MLP neurons of a small language model. Each row is named by its layer, matrix (gate and up: input weights; down: output weights) and neuron, and shows model dimensions 0-127. Each number is 128 + 24 x the weight over its row's rms, rounded and kept within 0 to 255. Numbers have three digits each. A neuron's up and down rows have the sign that makes its largest values positive.
After each neuron's rows, "fires on" lists the tokens most often at its 100 highest values on Wikipedia text that the model never trained on.

L7.gate36:128124086199182117136120140153132079124172176134108143132119130169139114126145110141142097132073132122130171141159060132112146133181133138151130151120140098117139096119113159129115117151146164144092088125129114126158135121167127095152100156133110155080146128120116135144123154164155140111159149115152132076100110132130147109117103093132105134136182143101132116099123097164124115119100
L7.up36:148177129139205100103096142098099132147148093147142140114106120146161154128088100180149119118120126101087159164124151146137133074100114124147101165120148144124128129110116129119125120115128124153133085167106120094158154154155107120072132122136139096153134115110110124111153125121111146123126112132141094127145104117140179119099116113186151147132126108119113082107100126139157115150141
L7.down36:109143120141130132151100156115095135109140108121105117147142112151144128155123147109154086111154129098141124158153115134126146108101124115100116160075131073117130109158162113120103163111083112177149083087096118121134156149174107151123162079121153108128116171068099118119126118136101143147115139133126125134164122129097147091098163110154134127139149172149119135130103179127118137142112
fires on: " (", "."

L4.gate177:151103106103169128035145164123132163150121161156142135142113107133145123174119101117137138163132137124126123126124148135102102115139156106103150126077153135145086142124151126153153127128106103097128113140136100107127099081172130131128119112099099173140106140141110142192094127128131096131131165099124153122102159130154085167099145102109102167077096098105140115115155117111130118145120
L4.up177:144113158109131126103140164127088089130111130088152114143124120138160109141106166156170154142130111120156153138143158128122101100109129101109084150110140109121121109146132104112147147179136131135131131144093110099167096096127154100140107128110142130078118136166132114132133151104120133123118141133157079099143133136119083145134115136139103144157111096115154114098198117106137113114102
L4.down177:155156107148179109140135122128145129150101118141143107143119174114100115127152153122130131112113082130124163135146146090104168132148092113093148153098110121086166153141076105156148126152110106126131124153143142129104165126181127163162094177125137120111113143142096122087092143132157149123122125090145131128108138138142169099130127120080133138161139130138128108102109123172160113119135
fires on: "ong", "ich", "z", "ine", "are", "h"

L6.gate23:104125169149088131144139142167163121105129137140130153094100149149131106136130118073168154176132142148115133097134187118085126127122102106135114137109134128161140094117177111111144139152133191131154125106142150132119165131112130135125167166139160113144096166136118133131135135118122155129132111132157114128139163106115135129123091137111123115099109122141109143115082175180137153090127
L6.up23:137082094122152139081145124102127122151149186145159151163140162109117123131123128153114135058127097099131108130114137082093139139112151090116147166109135148128099121143120095091157150131108140143163168114124125150095129158122134162147131117129146132116122116151104107112101085105179093158080158119170117122128177130171142101130147164135100141119108098138120168125142119135123129130147
L6.down23:131116112142129143120100182080098142101116155118146084092166099154115155140122133148098173134113108100148141168112116161161106095123143097142117077137100123123120085137095173108119143093106144080063129140153145133129091128158129143150101102108111169096105110123169136148143115155088174107146127148091129135101097145118091097157169115154129144145152131115133163123139111126128117116146
fires on: " (", "-", ",", "/", " f", " |"

L7.gate133:108097114103166089161088132139145131126115081162141125137094111138113118117152134118109144102101127191104125127122099146095107100128129110131148128096134074191103102155117129146100122193143123092117142135099132129177110154120128146128122121122071149092100103093107167136133105118102140111093127131123124099111159125149141151136139141161143169166101115114169132129132124117162103120141
L7.up133:126131150138162125102129103137135163133167101167104141115128112149128135158132147138141176133122144101122128146112094132144133122188138167083092112149180133142121072138153122149109108135110151114082100097137125149114132114142176159090149086105144109164120131123147121090110127086131162124110103129134162133097149113140114102138096115118084139142118114117128089127086171080088117124112
L7.down133:108105135111101128175108174124072117139149169141125114102171078184131111179128130077133127120124101117106112116101122125121127140170111121113131142072136119120122111163091164101106152138157134103142120099117134112156096119151108068111115118158102142135159129101157178070101107161122145137130137129122119134127198136117153091156157118172096145125132147100077136128097132147107095136101
fires on: "-", "–", "."

L8.gate87:104142094140126160125130140141115112147184091119174124167108143134165122140114111101116104116152121131151124104099119068161174116155112117112153190133133124108194173137161109151150135130151103132160122121118161127139134157128141147133111135119125102104155145150111131153141127125084111141105082122109095099098122099163102172147146111125116183136129099173109106132114127166095124144127
L8.up87:083103107127160128150154089133123086142119109113111154123111139192140137134091130107160144151137081100142110144113131115120153098187132147148130132152175114110104114116124095121180076115169120152114152118149136136110134108151102120114120125144114138128073159123124083124097136101124112072143113157132128124140142108135148130201124133118124116118147110123144123075160135158132144122110
L8.down87:132108169119066102140110115105108135112126091195133117117134160132142152157115103082138116104136139127095152134122103124117200100101139093146115109137107133164152122121122116112198133101163124137076121141156130101175154111103124142120085131118118137132111152159136162138112157156074145117131134132102111119120102094204112156157171112144133121123132068104113115116144120160129186110137
fires on: " S", "S"

L6.gate220:136116095137090099122107119136153140123125135133138174152119120128146113099127109118157125118169127089128110101120128116127137111131095110146156127144125084167150126162107138146138140128155126128096084103090139135132152120111094158148123138168125174186107166152148122086095144165135145107139144117148122112128113137117115119126170141102143115165139148125128098071138158145156176098150
L6.up220:139092114099145111149122128157111111093138108150111124139167113119100098149097115085148107125146137131166105142129150125132106180157131122123140125141152091129164136103139121093187128119152104129106080110105148117135129160161102130141122145103118118132070182123124164167151092150103118134142116199108136125167134129163132151110117147100133131109098105168118128096114120129105143073125
L6.down220:083161141107083124167168121121091118160079096141144107114116097162163155150110092126132135120111132120114149179144102134114145151102124143121141157101107131110101117088147112160101168100098146127084173198133119116107169063138107126127099115105083153129111115137109147122151129145092108100115130091123134142138121106104133151170143130128122116110122084110139086104140104148080110126126
fires on: " S", " s", "S", "ep"

L7.gate89:088110111131130129136128131102089129098166129130135181105131136119121086123166132138143138173110142114136110131142149169134099108124101153111101126124153128143183142170144150127108140143094137137157076109096108121176122149172171111126081093160092100163114146131159131122137135134097119059167132097139118152136144161158151132115174166150121132133129130119133131115135131117113158098134
L7.up89:113182098141137091149111149127110100112130137133107148136112114125127153102105143123116100091083126123171156130095146168157140155099137104128103115177124127138111145115160166158177107131101134123159113142164141135112128165118138153106162129138136164141117116176114130197100121107124082155132161137109113167153165133149110136136142148127145136107081137095123169109126149149107104192127
L7.down89:120061086130115157162175135091087131127172101126171121110118162182182113149101099164125144147133091153127107121151109146126118101113137122148125107103137119147121124158095122127171137088124109083104111149112146148113144120128101109124172150126113156149159153107116099103131141105109131151134162103163118100134108097114153137092131101131095150160178045148144142148172123138138117130090
fires on: " M", " N", " G", " R", " F"

L3.gate329:117140140131112107092126112149098128128139147169161118146104105096123126136108110084122140115141156195127115139152111099178097160128096112150160137134121170166135106135119142129108120137132127069147092102114114098134115116128083112127120129105077099132119119109077073140113150110095140154123136130133111162116139152131114068124145126130158120124154119084153114136145136105098111097109
L3.up329:146141101173151157119151103145122150124119097136076112156099125104119136147159105143131120160102126134148169121144186119102128099116140123133155130115144109126090136098116090119149140134093114106120124111113131125105123123139096164118198156139152119165110148122123126120105144151100121137121160140138117153111150072130140166152141123147107090090136118183067132153159150134142104122108
L3.down329:126118181109140046133111138146128109155120157142182126162154062131134139125145131085121142101144118097109105169137126112138123197136137130109136137129097144122112104131108132176116137173162139152125099142097142106144138103122126101130125157106119137157144115125090159111105148086120120154131148153099118129128120122119128070110133100170154094163117114162175090129110098103124093103106
fires on: "3", "ions", "–", "+", "T"

L3.gate309:194122131139151128136172126156170120152128111089150133115137123117131110113153142125108082136140114083077089133151139094130138114133138159107143152133117102137118119119139109106107102122108103137120126162069126105121092112112130138119080105075168095108143148175084129114125128132097116114136132155103138135107144126135141108162130171101127137069091157126150144126120107122130125110107
L3.up309:148110123145194133103129078130130152120113142094137123148107141155136137127116123129151116095090117121124109138144093094164134148147110139167139128140090132163170146144141141129125100142149115161107176142101072136140114122031159080084153147119123130142103134115125109100117103126145057168125155109141121127109130118101118134151122110151145128111144143119128126105102111124109106130119
L3.down309:121101120121105152092099113115131123136128172137056083139149123109136157138126172145135102134149086130130126097096146104136147118096107160121176109080120121127146126141100156082123138126161143098113123134135123142107140136152166105109149161107121133193088136128167151123137081102150097167094146118114121097145134103118120139085121095128176124147158104122113107121165122176132079131109
fires on: "ow", "ist", "en", "i", "iv", "."

L3.gate194:124170132114123096186143130143146096165122124134116138125102140092123135124120142130143107175119129071155156087108127097120121122102076178070107162100119165127099164125165082161132130104157113176128072147134142123113104176145152197115175107152107129127112141111109123126125126133110102126101100135119137159079135109133112138155086174138101094134104118136130141114151133094122075131123
L3.up194:102170155128111085152129121136104144134135086121157124115100093096130127117131155111176139199109129109114121085114146112103124127119062174115118165101141134138083125142155140151138136110184148169129070159133119077098099146131142172124140115137150125143130112115142120116151093125161116138105154121150138093138135139140129139101099156119122079136154139138156163130158114123159125131142
L3.down194:162120154115156115108106144079132126108141103102135127104166118170101113151128120125111089101111121142126127162165137093125141130092210083140134136154145105125143129117089145164155129166095139108121151124105094158120133121141120102127111156106130072108169131124111118131132118132119151169117128138097098108169109133126120098103129117132156179142139116108097130179162080138138094089099
fires on: " F", "ar", "F"

L3.gate292:162119168086105129111143103150185112138088180137128078084134123127104091139131124125137063148110175129093092118132138104152125149083129134137105128147190144149126093130138133159125130109093065095127116144101152143125117144160126116141086136120088144123118114155124182165127104118087113134101177153123111154132136088144113128108105132143139151123138133121125093193116152143149153160125
L3.up292:114124128147159135123134137120163117149176132097136154115114134145130181139073148140133116140120125140122114133134135131117145109179085140123148122157109096148138122130180113139146122098129111136138116132181142110090129131096140163118163141113128185172097073128092096116129126140120129162122126130100150129091160138153146158164091129163091097138113096169128136116120139142117118152158
L3.down292:178143223115115156095158096109156089102143104143084105100150144107109131140112121118132092105112172122135126155103097110091100165112181069132120132116130155125131114138102134148178151189159111083134141120158116104124116139171144110126126099127156103136126155140148182129067109115110147089152134115138080161134143125116142109112128125131168099148143099130099122176129140089157124139136
fires on: " F", "F"

L7.gate14:135131098088166092100144124083070113143135149122096133137126096143159080141151119147134148092137084113170117091130139112123109122156123119137141085131098118128133138122169173166122171111132153132124117158140089129126134117165173151111133116114098136159114122120123138138185095135112133114162112123124160150143096138116149140132155110150098159113106104128149153156127096148143149138087
L7.up14:130164122127153132160169128154104149129155185104116144142121073109159105136152121119100126117117147115160116130134134147130115117126120101127111091141108136170135132124149205133148161172113149141178144126101114157130138084122139139139126106135137154134118152171106163089170126101113102129159120110135114099179104109142162162153122151165075132128090096144108166113113167115134150184095
L7.down14:155135111136102125121154107136047080095110085107152138110128126134094135127125086163124132102094125100137155105120150098142126155156140178165136110144143159123114121113106133138138159099155092092093112117152144095124127123136152097098140130168110107166124107100099156082143141123113104087158157124113112151135092124100161129126140129148086112143130065121153138129155120149161096127045
fires on: " B", " G", " C"

L3.gate323:157126143124129093169146134128117133095132165122146153136111101120152135163133110173149138144132144126134157169161131104113115155129121066108113122131136144117164143120141176107111168095151075126139150151119127133104148094118169117057108099163101095163102149135147121177130112134169150159120105102093137117164136129112104144164152103138140109173095136158123116147106181140118141143143
L3.up323:154133135173089159143105148091183117151133170147140137150109106126129128099126134121169092155120141126087137119137124153139149131175111114171131151153089103133140139130165163110117088099127172099113198086153131160118163187083118109149117093118079125161126157149126122113145105104128131130154146096142127114104132133119081117120114118144130149134109151120098155139129158147126164161155
L3.down323:123135149113129128095167126141127117126167106099124126099115171130151137127096155140105087149095069144124140098119112118137093156118125129135122147138145156162092128118122139121160110181102120117127122119124133080082123134130133118157114098108145165135083088114085124112092122133116094092090111095092104143137111142158145136119141136100132118098129157115142106144111108115158100127162
fires on: "|---|---", "l", " c", " l", " d", " D"

L6.gate235:117143094129122089134122138188115134132096156069130091139111149136162128120151121196116166154133147113112121117095132119134152114136121102089088080093092106134153158137090187164125115100127134096115104150115152106132144138160141110114156123090115133147094138132127115133107162113131143120099167151143150133083126153158102127148115121118114170123119155122131109102092099102071187135106
L6.up235:121097128110197165092123156123132146132125102155142135125106160165124140118156137110102138127148132111176133153125099140152143148110126131115093126143114119100125113120149140102128170181102143118104102112142190098133123154101163113116127129130104118116134110132117198124100126142125120156145162099177113138138129111141130089119142157091107150114103127119093112144148083109164080120181
L6.down235:118150105141139085151126110097089132154158129156134159162141069128112140119103109123074128140146096105163114123149142174160125144133105119116170105128123150098155100131150167098098148091130145180156114129092103108124105168119140129116154075118122109160129132074103142109122119125079172115148116147123126138137190131124096136129182127157132142120110143114079145119078168132085159130125
fires on: "s", "ies", "ed", "ation", ".", "ber"

L6.gate108:125118150136133113140106153085110156129126103138117144126153078102099113135118139152155102122151148120148130128130170138154121117119154112092100138120149133152099122129163140153176127139090128111139099152137111099104140209137147144105130143098152166102103146121131147134178139128113119110162139165154100139134150172149089133102151109189148151118096080100133117124174145152127139134172
L6.up108:141083165127064090180156118124151143117147169114159111120101156113145134115103121130126073160093126149121103128121177117127131130156159127092103125089092102150124156116124128132128113131124141120114120123129147119117154145134143172139156134089147129138109141123103159097116149135111130122178129170068118148115133130138125171129084098109121113151131106123085108161173158125129141109100
L6.down108:131131176108128177131120121102113123121115107143084117111150096134106121128171107110162131126108127113153129097164103117135136094096154093114102145139068125113112155131069116147147130118113101117138120103111140099124107139116163091112146154100152118097146110127157114141123114122112126104101132147137107159136101116096080118069122141103173088073108085136144106157139104178142062181127
fires on: " F", "F", "G", " G"